Weights of a small GPT-style language model, trained from scratch on English Wikipedia: vocabulary 2148, a variant of Muon for these matrices.
MLP neurons of a small language model. Each row is named by its layer, matrix (up: input weights) and neuron, and shows model dimensions 96-191. Each number is 128 + 24 x the weight over its row's rms, rounded and kept within 0 to 255. Numbers have three digits each.
After each neuron's rows, "fires on" lists the tokens most often at its 100 highest values on Wikipedia text that the model never trained on.

L11.up938:129170134126090133099138091146118123109131089141151120086131177091152154118158099117117111151174144097153134165120100136134130140126157147147140136092104149113118119083154121177109110076123128148199137174154148114120080174104120111129110161093096143163157165148116107114131105132114106093
fires on: " f", " F"

L8.up232:141110117131149126095132107135108156157148122146118117151130178071098124123190086105138088153121100145121101136133133147148144124084129139124121135158103141111191117159126126096119142092186085127150137122137175111156092113114108136120123140116149112142114120150125132134149156151136146094
fires on: "th", "h", " ft", "ly", " m", "ed"

L10.up150:146153110174109134106117090134163136132138116162125112156133129120097154149149117161162106089120130093116178111102136143097134118081132117123052143109133160129170144181134114117184118139115127125144100129119144100126156126131132125130110163076143140098103125149127080135089108160125141138
fires on: " all", " c", " B", " W"

L6.up665:125084120116074087130122095135127134148133126194149113148141134156144125159142121125121079119133167171152127142167154124158124139123086141126140092167117114062131101167120153097107128080131144134179121181118110082115115110123122120123099112162099094108142134127106152141123148111115143172
fires on: " and", "-", "f", "ic", "le", "h"

L5.up408:081105135117149139157135153173102113134115131151129110139150136124142114123080104118094109147131133159108173131123153155149123095139145096146089135105134075124169184109153124138130140106086133095171158140106143151162127111137102065157118135152146137147119110128158135121139136134122132089
fires on: ".\n\n", ".", "\n\n"

L5.up49:168140145115103148122130174099107135151092132145110129115097141123148111123131119133152127156113112113072100132152137147108113129076154158164145109122111164109141093120144174123128151134162124127135128121105085138120112141164162134139077127169094109148136109080125167134117188153170154167
fires on: "ar", "ic", "ir", "ur", "ol"

L8.up327:111137168119181138099134105097141141144145102110107120112172120124149144130115094135105103144104105165122132103133115148158106144160142144137106124104112175133126131106126066122142121076104118093103156131131091122136136181138131128121127145087159098166112146138132107145146113132127113101
fires on: "ly", "ily", "ce", " be", " later", "ially"

L6.up372:115084089152157124079149127101140152117140126145152133181142137126118140147142141149129111154172102110151122119119112132151170111166116147145127089076125109117160136122059145140129135122099141134149158131128103118155117140107166096117153159137110148109119125113149118084106099146105089126
fires on: "ed", "b", "eng", "ay", "erm", "ing"

L8.up55:141133119145143127143152137079146114121058158150119116124132118177123103140186161107132135108072129096123089112143126142152116162113188169141138150150147120095152137087112143145159137106102146136137111101137093125129119143136100143125116150079107143097121129112132083148147134097128141121
fires on: "an", "ar", " to", "ian", "oman", "on"

L12.up454:143096125115107128163102148155097080156104112161149112125132158124165119131178135101101137158091107108126116130114131127038166172134170104079109140147098141114137124116133155134112157107133132139138115138155130165138134141174127146136104103155097114140159097149174191128122143126128124081
fires on: " M", " K", " E", " sp", " V", " O"

L3.up17:132149115115170093111140134111109128149076088127124097122114122155125112122191152119149170127123145109163131156132127114135109125116131180137137119122088123120161125113158166149129109149135107132185117148093116093130117138136124111148145152157111145133121134127106092111076096113144144093
fires on: "in", "ol", " writ", "k", "ear", "al"

L5.up559:132093129155124128139130134126103132121149146139149083185145123116153102151141141140090090151109110148119149123172098152165120145125099092162149112160102115139114105110164070160114100155124153091143164154152150145164145106182125156115103153137113127138112130153113140108126114093099097099
fires on: "ur", "h", "al", "or", "ro", "l"

L12.up129:122106136101149147123150097159148130104047145142184135112146172133075100132151111156109121083147139130118093135110133134146115116081162131161111088138119183100124132104113131133106163125105151133122117138129150105120103152115058116112149170169146107167127130101097121113127115158151112102
fires on: "s", " cons", " ass", "-s", "les", "us"

L12.up897:096166130094169140120144095118129138144127092171103102127118128127110113127138092135129152175096127148138101140083104144133133105125163129132102143109132150137151094169104130164106134116108127150112136156079125135107154158137162134133107156140111091100134128126093144138121145166116156129
fires on: "as", " l", "s", "ok", "d", "k"

L6.up806:122106168158128077143178113097139119112124121094112090152134109179128178124121146168169144101097105172135130100124078143097130142112176131132152131075131166116151110134172129140098100106157118126074102097145127146139156137124112096150119145119083153119113117156150125098119110141077105171
fires on: " F", ".", "f", " while", " f", "age"

L6.up195:139091133131130122154121111092161070105174088127106103102160140109120112176167126184118119108159119146112113101141098138124134150096119122133141076127137116150131147137135135140170147096155132171104145132134114119162112152113138186078159146121117159129148085098104123125127128104126162107
fires on: "e", "'", "ong", "n", "om", " un"

L10.up61:079105136100097090128116162172103143153168115140109110107127131103115128147150164120123146114138120125123147144093144134118135111160110104122106135117140133100166127099131125113131138173134149144103145125134101146147135147114123162111123145075139174112134145131109114095148099101082087103
fires on: ".", ",", "l"

L12.up714:086122158130126148130132132143095121091134114132129153121125123146102123120108086066130078089136112157132110089132107136137104115126159130156100091142125116152081116132103088139148172080107111150156137108059106174094130124134123156119112126138138135098157140117125131104128160111168077098
fires on: " I", "I", " sp", " O", " b", "'"

L6.up367:123147132157045094162100112134118156098112112161119094123115134137153120105068095160117115118128141126119160120147126133136139143133122122119128106135096128148135156122133138151128090130111158112113146133161124117112126150120098163182163141145174132148125170183095118125144128131132116133
fires on: "ission", "end", " following", "ack", "'", "\""

L10.up664:101089134105130144168143145143142068131147101123141089111144115162099101151146145140114160123082178138125130131110161134060168126102150122141136181102145160152108075125143132088081126102157137163104161134156115119146137071144132158143170113113139126106114157155132152098100137091158147096
fires on: " B", " K", " S", "ich", " M", "B"

L11.up53:177100098115134104145103118136128124127084114166143091147108103135098117146154144126147122146146136122145153142150150101095149109136124093138086102155117160167144157170091082094144105107138133095159110090124202138137149117097126115087126132114150140160124161121125090133127120139124066129
fires on: " c", " w", "-", "w", " W", " co"

L8.up778:124123202126133127162139121154180110125114123178131104155123143116115125101125111164095105120133154134114112120178082157118161126135096124114102114142123107131147120138124128126095144106115100109156148113131109136149078131104095121182136124116128113136110144158144131178114171139127108125
fires on: "-b", " B", " with", "b", "ock"

L5.up909:109090168141096084159144133164122098093139102121155142120120135150159157138173100130136132115196112121095138087126134117123153135122142105109085095088161152172112113137124133139139136144095075152158177125106150168144137135113164095136111130085110134152156137120163126154130109146114151116
fires on: "ed", "ab", "ing", "om"

L10.up72:061106130144088110102135158126167132072143140111110094151119098078143132141132130131105154113147152136128134144108139158089139124147126121134108094123130151111121151117127088111125117145143094185145077070135126154163146149116091138121138123109157114067118142088146121089155122123136105124
fires on: " E", " co", "2", "i", "ro", "ti"

L11.up550:124143130173119067127127109121136142123115074180154105121114158095113144127108136118131106155194139092170147137120112130126137139106141130119091133081159166158153114122128119136131140148123057138154122094118134090156109157131111151140152124118133147144123124123117159100105159135185108123
fires on: " f", " F", " al", "e", " Dr", " ex"

L12.up634:120118130083126136099127109081127131123130137147153120099109144095096109134132135144126115131146141121133094145105123157099168122131112103140152111187136139156126148145111147117128139092108170107114131112094102081114188123139098139070098142091079151109134151163118133151121136169119161106
fires on: " w", " s", "st", " inst", "b"

L8.up936:102096107117160137123105114167106171123121126148135171087124136106087133107170144084122118095144127138129125124174110133103093097082125100129095137144092133120122112144124122114118134118143130149116126113102119112138151120149153141109118112160186098083092138126130137146089136103147139072
fires on: "s", "ays", " years", "I", "es", " I"

L3.up866:132110145103167126135184131131178096137156151134119141102134126120149107127076061151116117112119166106139119104115102139113081103163132177096136118131109135139130116144133125131187143081138094122167129106145142117116143143178119128106150134170123149149177120117133105146139145155110170185
fires on: "om", "o", "op", "or", "on", "red"

L3.up706:112136123137115142156124118103162096133119137156145096135122109093166148159049156134085127140107120115127155121120119092103139116122144105139109146155079125148098094116171103128103127132156121102126135118152116139135189117172154131146080147180135134072139119159111159111098142116152147137
fires on: "s", " ext", "iv", "==", "ir", "ur"

L3.up918:097163140150161089091135128119117143089127150122132116138115149144144129125105161165108123151181131115130091111134143164144134074097111144121094074151132131115130073124156143145140115113134163111129122173134118145100156146104123111135170100116186152071143114114140128151099148123141118098
fires on: "s", "l", "is", "ot", "on"

L3.up656:125198104113125088147107125140136139117126127128144088126120088143093113102193183125122154132138130109118097083176147178100146130144091092148098082142143134106082133163109139156148109114117115143127134116131123111139105089130086135145116101108136135141157092115123089110106107151154125168
fires on: "ander", " Roy", " River", " '", "ank", "omb"

L4.up146:150039150137086149138132124135147185125137127157117114117126137107120159137098158120174161114123122104100112059126120106107123133104099125086119135163114129150156126130130127139118143119139115123125147147139165071154099092124180177118154147134141119096144121104120118149090113149119128093
fires on: " Par", "s", "9", "8", " par", "th"

L6.up158:160104133117112122142153162097197100151135166117144122155135129122144096114175159106166124154119142139124146086080140130103124097082152141116137112115114153097168098117163089090120128122119095143158165153125127144147134159127082103117090132117127150115132121141137090153116108111142133137
fires on: "at", "ac", " both", "f", "ic"

L8.up333:169113123151120163139124148100117135136142135095149059114144134154106107123139131168161117159079174111094157123127138140133106115099115128138137100079101170135147134092162131112153086143156095148168110119142159073136119140154153117118099129149101072119116173090141158117139144092160153139
fires on: "-", "ed", "iet", "ol", "en"

L3.up865:119153115114092097106131089081118155131119146124150123091138097127155144131135128138128106155127164067134157131149134148113102138147127131098139100117131093081169086089151114096139145142098148138139145135123093130144081121125073138101131153145108156135143176137149171160150151131146128130
fires on: "ic", "ad", "x", "form", "ar", "ica"

L6.up860:143099132130092149149122102124130159135059103154130135139121117107093108142174132161110110104143159091106121120108136160157114138112155108127143131124104072127139122103125111165142068137158138117113128111110131107126153156136097170080130122106100179131082129155130129114128155085138126176
fires on: "ed", "ous", "aged", "ful", "ted"

L11.up711:114158161127093123100177117094102123100101109100150128120104124120106142146108150166148108145128153151143129155132128120117135142126146162125107114048115122111120122093156073145121092144129121130122083158101096117135133120119141100109155101170160114159162135103120103073091108149100117097
fires on: " f", "F", " F", " elect"

L6.up889:155114127151088113167165099117141104128153060130110108126098137135153143118123120157128114110158119132152135151112142136162146141152136100116115128134161137053115116132137148112093131110119119155138079142192103143132168128139152111159073149110129173128109113110101151093112088137122147136
fires on: "Ch", "ep", " qu", "oll", " Ch", "il"

L6.up378:148124122104117146113098153133147120122130138116155109110155157143172105110127162125123187120135146106129122083135087127133094129073086109111110105133133139085103114140082136086095161098101143108151134120171144145136120131151118142116177133117101109146096172108166142137147114132140118094
fires on: "\"", "ed", "un", "u", "ated", "ops"

L12.up702:131119106123152074109135119129131116108131121116118110108115103048081112122139131154148126129138131143202119066113141133129092122092163164124166105110108113131139128109098130118139143124093126099100150115152122119156152117141108177117133088127109135142112126157118147114106135125120080161
fires on: " h", " F", " f", " w", "f"

L3.up838:139138093139122118127114125137119097136144126164141112123148090098158166112094124146145143185100130168121151133157146118151127143126136130107079119124116156107123067118143149126100104134152146130106151110147121098116130142159109175184117124129123156129080133125145111108154147141147191126
fires on: "al", "ant", "as", "in", "mer", "ol"

L6.up901:168167165100135109105147163151153114106095131117134143106174134133147165164133109149133117171142151160118125153157128159102136126133117145071094099109111168118153102077125162102165135152131152103137161182121091119118136136164078119083134126127121135156117084150100087131100126109130150149
fires on: "al", "a", "an", "ar", "or"

L12.up479:140145115120144133111153177104126127114062093186160169173065133142112099154144149124079141093141115110087144146121142153106118109106115129125127087092132147087143141100097147092149172151140156121130109115123146112153110087147122162152132159127081135115139125159113124122134108113103160119
fires on: " Mar", " v", " her", " V", "ep", "ic"

L4.up658:127091103114142152095093140085089149144138116157112103103121147103152114139146144122132085154094135081165124089127120122123119117134059136131137113193118143116157117155105162100107135092126144096116167190114119107136122121114140119111123141105175119117144123139099110117089167144161162119
fires on: "th", "h", "st"

L6.up533:099103141134128136131156113106149146104113117137141078124134085125150141132146130145123137124125139114124075121168079094135118166138156177149150140129128092110167135107117133112118157114114135118153139129149131113152111163105109130121184097153173156171140134165143098149132172172099133168
fires on: "R", "O", "D", "a", "T", "C"

L5.up458:117082104112150122109106157119152111115096130093134148137147187169154144146120156119156099113145111158129098110111132164140089094103102120128139134125156140110167093112175136108130150119140117152148079143149130141167168147116092139100121128144094112090108101141162126133169079169105087114
fires on: " Le", "n", " An", " International", "ast"

L3.up617:152128131133140130135159110083134100108124167109163112141196103159129171109140113127085139110145146109173161098140130156111141118132110138162094104130143095140113117112145186122122129146165148148113124094142154170101153107164106124145130120113156128127171140143145128128144106118111095163
fires on: "ner", "ir", "aster", "er", " son", "arly"

L11.up23:106107163133140133150168140119147129136081145128115139174133119147088119140134161086128097124144144134094149078130093091135122105107143132138070141126165115118127105152114077083123118143136160122113210118159123109134152165136149084165141122149132118119104060113125111128138112165111164130
fires on: " im", "m", " Em", "ur", " Am", "s"

L6.up131:097120140118162112108123140124125161154171136127122116112166112123156116138128123105140129132125117120097133145129128108147115143117121143151085154085077130129140151112134074102166128086149141085150116145148154146102125155118143127143054128129150069090125135148127103153150089153167108081
fires on: "ly", "t", "ially", "ou", "ally"

L6.up337:151160115124108118102110090126123113054104108112151126095120107127157121103125131177147134121170108155122132137146156120170107195141103110153127125105069132157141117119139134115135088136139159166140140132108143099141132139138141116138090108086069173082101118175145107158146125105135145082
fires on: " and", " as", " office", "ative", ",", " due"

L12.up598:149152149114111109142115122158133110134142098089159140117083111128158144108124187131092133166144102138136093117140126136154120106099141147093098140066122130093149108094165165089094129125143125132153203173165103106157117140139099130127106151165076142147156109145108127129159118092160109166
fires on: "le", " and", "re", " Y", " Har", "ay"

L12.up37:153155160095165162135143146110148134125134110142127061142157124093140159087143117141118104131142123116124118111116098113104142124157111108133140151140089158119139106114135106108104136140099114109151113116156115081183124130129136127094147126159152131102176144154113132185143152146115104133
fires on: " c", " C", " l", " B", "b"

L5.up503:147079119150130128134098137115113132098122106184104113158138108122162106090136134112138114138115124116156102103195111134161139126162100137143131111118152188155163105146126147163108107104132137102135135136077096084119123091134117132161125142124109119080107119126150124117150138110131126160
fires on: "k", "ch", "h", " km", "er", "r"

L3.up717:155163129137142114112122133116127106078099109148166135071093119128126126075141154090082144154144080149141153124150124149168103095098101159102156128153106108123154099145118154115142089140125148154138128127129087118111151173126099139199113146134159163141146152150136089135145132098142191117
fires on: "ess", "as", "in", "ret", "let", "al"

L4.up18:089110148134080073146105118085129122135134159128139129154153112129092084176172117133111100120113134118122129075158128128126126129129154129142124122122148114112125155123139142152158103151107121115139145116141125093141141170125091162119133163104125134121120126187105095100161100151123113187
fires on: "ian", "ish", "ished", "an", " German"

L8.up815:127112145149114123182136152138098112154120093114090125110128176137109128137077134119117160126120070100100165139127124122093149140160132154161106157118136126114134172131077149136146167124098174125118124104133150152140126146162155122096111139116148111132122148157143107178143101123164097134
fires on: " I", "I", ",", "al", " It"

L8.up633:174093153163134113151108116148107110124156129115144136140171094117116096119158144136147116113130135133108129138179134098169135139143157114136138161112122129119125142131156129124141102106116156098127123141153138144134116146097102095122144111101144126130125151113126098117072169096129119131
fires on: " ent", "en", " &", "om"

L10.up55:108128118126157126111151151118140149100095124126070146124174167126150098128110120139151146128142133120126131132151137116136109119108097117114135137143159125125127127138091110138109097051140086147158124108138110135143144192122128142114120171136071133097109093121152151123134108175074145071
fires on: "ed", " An", "n", " an", "ained", " was"

L5.up445:127124106103117160168167142145122123153126207130141112127145161135124153163148139151141137104147101107130148091138167104127108161138175181151172104136106128123081145141109127100118096109145108123142147121123153140190092156122120136149117126131140190094123188145163094132116148160132102098
fires on: "ed", "ing", "ers", "ars", "er"

L8.up570:100106101109109109175182129149120099104138097126152125113118136149143123181163092105098115151096141144111117115088148116098136122138146124145140143165107122068150131133145106096144162081129104126116137102088104123163112125138148146173134134163157138148086110125111147121086137146185170113
fires on: " in"

L5.up164:134147143146145120148117160065076115141132142131126148113151104128131137100166145156148086129108139139108140166177102136147120149128119107123129123126150104104117103126125118131119110114121146124131114121141107124106124077122135180125171135157069118134145123130108172152149104128076088090
fires on: "t", "ur", "i", "h", "or"

L8.up465:098085134131140111117106091142127135141128107099149140134122119129142143133146145151121154068096078151132130169115112105144134126181117112122160136121102143149159130080144108115134176157123165154145121095133095116112148179099144129088075126122122158128112159157159110142120132118144119112
fires on: ",", " n"

L3.up941:164142137094121103132142144127121138172109124148150087105123145117136135116095101152127122134135146102102105116133136103113134152143101109086169143175090108114128085126144124115123157118118110152115144156127126122116092179136103126124124126187117124153100131102147148126072160128105152124
fires on: "le", "ar", " vers", "ic", "t", "or"

L8.up392:091139160130135118133100102135116160145144133157142136189132163140128139160101144125084126128149143072147147118120102127152137093099121150140138119132135138079168147111113116127121102115134179128120100106095103124120081139095115125152153103181112138123089110132083172112123167113140114124
fires on: "s", "ic", "les", " (", "z"

L6.up802:125145112117121164135142127140130162122138103133142104075115150150158158177089095128127111136120175131126115131124107110106129109088109144124096113114115172162159118119120151145106147198105130101151125149105101060114154164130129140124142116161141139134117083136111165134161143134119154144
fires on: "ab", "ass", "an", "s", "ar"

L3.up827:166103113160087129106131104136145132079114122099129135120128133124139129141125195184109172097083107134122161133148134136111090151130133131129141079185101098148129099137098122122124144145172129135122141120089160124124098141124120152123154096089130134175092143121117099118114166124130159094
fires on: "oman", "ard", "arl", "up", "or"

L3.up833:131109145149122114099159140108136113138127113129143077134116164167058127139165150104181106098102132103123116142108141159133135099114114137118169131122151136129150139159150129141134093148124128105142132108137134059128116123119112154096105104065117128118097110121116149127182106069112096155
fires on: "-", "ous", "est", "ed", "se", "one"

L5.up616:163119093147156124149142129103120110136140081074176131133161120097139160192163114138108120151115113107125110126115117110119143132120081076105131133130114070076132109109120130093100133137121145106120152133122147098143098124146127154086125155147155124141152122094132144125077116121145127131
fires on: "h", "et", " in", "ice", "P", " of"

L5.up524:097152165123089118105156126121101098148134121085164083128090150156133099153173102135107152117129139096047179147104118144099102103116151090147147121143119158146149091138084091129108121103151134147161135132154115107134106125097097112112149161104100149171102153147112109096154179140095108122
fires on: "c", "v", "d", "f", "red", "ev"

L5.up562:153121139139115118174145153117114143119062175128141135156125125145183136143144137128117097142168141145144158106145110115098111109108124137112068110118113172146087132107130107065127141130161108134134107099096096149119123143129115098081126117106128169138143141180112113133143122111145151124
fires on: "i", "ip", "o", "m", "ic", "f"

L8.up103:122117141140091099114138092150109122128114097112121139130151092146145129107134152139162103153159152145178155110094116105148107150083164134130151080115091111131129100107176090112105132146138125145111180114119131110167139124109148121143178118117103131133085146122121151099124073123103078103
fires on: " f", "F", ",", "f", "q"

L6.up697:135137113189135102090125129100170116082141148145134114145140154107113136127168138121115134139115161149109126122116133141096171157122077143127146126158126069100120139155127144077129156120145102125145115120120152165153136133119135123110104094123159165086160141152158115092118086112108117097
fires on: "E", "A", " E"

L5.up47:120146136110101124127117138118127126112142133144149142145130114120131101125168115140127140142156126135098115146122130126118096097151079101099151088118109141144149143137139162133106134093117131127122155139126134102116151101127152088120183137129135140157093141166106132133153143155108048090
fires on: "v", "d", "ven", "red"

L5.up336:137126148137115110179133115138111182156090097117161104141133101141150106126098125135117125107138113145160145120143133128147135073091121130109102123139122121087092141112111077172162111157109178112109141140109097170103112135131068106128100102164122131114113156099149140181121133091149136102
fires on: "ic", "er", "s", "um", ".", "out"

L8.up271:147119093128111096122181129085150152093117161136120099166134100173139114104178153151115124146083132110127114131129115135111090138076092161148150123135100116108135083153119119152156121136148123145105107140118151143109128172129166101097139124113091137110135121129142124146129157109143108087
fires on: "id", "c", "arl", "or", "oc", "og"

L5.up341:148150106106146137166100172172146092092098177153145088100131144116122112135112117138099115177130147166154136119144135159108167121124154151082111079082121118119153135105130110130144136089113141147180132116145132143159118131130078083157111150097142099115146133174148153153115131108118144096
fires on: ".\n\n", "."

L8.up616:108097119122094163170154092101128115140134139150127137145122129098109129111143105125126149161111150130098157084104120116082104113144111165122163128098101112106099097145112137106136126103105106119109159164076148143110166145162128154181111168150116107130106132151109117176151100140110137114
fires on: "s", " built", "ed", "ches", "as"

L5.up539:152140118105127152102104111121152119162149170146165092090135074128135139146164129126138141149099148138150129151134148134142166096067132124102127135124153129150116073157126098173097121116087115105139128079113106149131114145130103140123145125138098099114121138106139100168105169117142132141
fires on: "ar", "in", "ing", "one", "pt"

L10.up57:165134134105088139137164131160121144110081151115131124119162129146165109117138129153169157101153132123148110151108099182123088161128149147137119123145167163130104108104121142113096135141120131164133103135117120146151089128113120095112130163105085085108088136121150144120121146155130098125
fires on: " ", "ch", "t", "l", "s", " ass"

L10.up691:111105088109105170165108106093112071103119151159155133114136124157125155113126119153179186121179059117111114123109094155168134112131114082110125137120138116109115112143125136134103134144119162138157143133139123114154123086160170103121096106102121098120144160107095125119109153137138104126
fires on: " cont", " to", "urr", "it"

L4.up650:121097118146138155124170126133135115124114088104132123137140125161133100161125066103141166135132154088117156126103121140168102131160167120107154136152147143166097061133128086087139079100122110117135140125127139173157086136155094153085108155131124150144145104099132115139147154100123138141
fires on: "or", "n", "r", "om", "g", "over"

L11.up478:157159136118149108095122150161094084122155085154120139165161139130117113147130145156143117143136124190147149102129151100166135092102145126108091114134106132100163125128092109097132113156147107157150114103135111127180124145120147118113131138127114113178113142107149055102142147140123145160
fires on: " l", " his", "hy", "y", " m"

L6.up948:101112179122128131149124153128120157139087110137153128117168114121110132171103095141129140174092099132108118161095122109157074132142133130145096167117096111135132128088157113081178151102164141109216120155132140115133149142169134130158088139109123127114160110143141149142169148111158118130
fires on: " is", "ly", " well", "ed", "s", "t"

L3.up464:138136115097136095149141124143120126141158083108121133107171097141106160094096153085151093179121143088097153106091142134143123136131153129132127148156141111133117116116135135119159112168137137096141146134122112175148125132109184169083134108130122122124164105130137111124174137093116165076
fires on: "r", " disc", "t", "ided", "ess", "ly"

L6.up955:133142091129146150142143130100105094124086135138153120161135138156180119114152119132066128146118138146121083091158134185146128070139128131109102130074127136109143126121139171115130120139110098151151111118110082100143144102099134107095093133162162115105158087154126138139129120132096126114
fires on: ",", "est", " West", "ay", " East", " port"

L10.up710:165099145120101118140135151087109062118121146126114107127126142163088156154080114100139167117147110125110144158130129125166135087148090146174122122090120113109166145156121119174143077137157106099150164138161112125152154123102114085132104145130116125130135124070076112092108114097122124125
fires on: "er", "urr", "ist", " t", "–", " to"

L6.up773:099101141114117129147139191121146108151072174151158127165167085138152129091113110110115124149122088145123085129134120158091121106181129102144099140122109122126128113141144101088112077126116117115083139121172134123163134193137144154137129122132115117172116118114134116121095091143129145165
fires on: " (", "er", "s", "m", "in"

L5.up492:133110149164122140141105098101141110182115166166125099106076147099145158116171122101121152144140165130127167095108104129147111099120138129130101135121128142144172107164145126170130117114137117135113123114106146110099128153160134134107155118128106055152138115114150088139138136145124102141
fires on: "ing", "in", "p", "k"

L5.up391:151132121149141151146151110109165120113126125121157134103168103138083142132129111140105138099113108110148142075168155152173102160144107151199188117127105155155134111141149146137154098116121147140153125111129107145164128158134110127133141138141105186116162168111131166108128113091117120119
fires on: "ing", "ion", "ement", "er", "or", "ance"

L5.up373:136091137121125108167155138184135152126098133120146116138142102163131151112120135123149168116127161112131105082148112168111132138081149091151130112129162148073121092103157091087133105079102157119077139151137147129112141135113096128140097100087106129124123132097096141110111127143101125150
fires on: "on", "er", "en", "ons"

L8.up147:120118137156116103131206097109086106095156128111119124114111153094123105145150146121168124119177155149107106110057151109101151149120093123147120082165082119134147154096135147142130196094143112135087120118116150129130124122144112103159145166092107158155125069091110120172089126141085128142
fires on: " un", " f", "ert", "n"

L5.up862:120139121128133095160137134149102147112112176133143101126111101143143124141093151140169123087145126161109084130151114152186128108120154133154118079168131122124111116162093093115159114134112152073149118141125153125150129131135104115145115108099123141135140125128159150147112093157147125138
fires on: " not", "um", "ul", "l", "on"

L4.up78:149131134161128129133114122108164125152139106121132116128115166106165134135159129106110132107130121140143109100112104144119115140132099137114140092082079151143157100148143157131180093124191108139129137132108110117087162166128126111129152129128132138123188100100104136128103162118136107143
fires on: "n", "ach", "ex", "ad", "om", " un"

L6.up579:118081129136130105160080144103138169136108174110130127137148130111107100142174104105152123094093127145143135104143172161142137070128145148160110155101130133088095109107089142105128139123138164111105153096104065165144162134149118125140120148136079120121127158173080142124174092123074123129
fires on: "'s", "ish", "ian", " its", " German"

L8.up796:072084123134134091170123126143078107109148114120108121132126185144125110118126154165139171172102158126081143105099132129120098103161158116132143174113127115100109149146095105133149143124159123189176155145129145147117135135141126129092115160096141144138110130124157110162149098097114086118
fires on: " ", ",", " At", " U", " I"

L6.up311:136119196119117119133151134083146137123149109099094113138124179131166129142124164163141175148149143108141163108153105123147140125085158081069127113096160113127100138136144109090120124124121145127169099070164127154134118126137136090142128129122123089171123160113139149107162100080109118087
fires on: "u", "i", "ata", "ari", "\""

L4.up932:130117137181113135115143122156120124193136087154138124162129132151140115121143140152123074071121064122099112098127131140157169145113113140142141129085120116128209142134134112092124133084121116139167125123135105153135123155111176093130152122142166157146129148102136119093132124124159125107
fires on: "ay", "im", " of", "b", "le", "ric"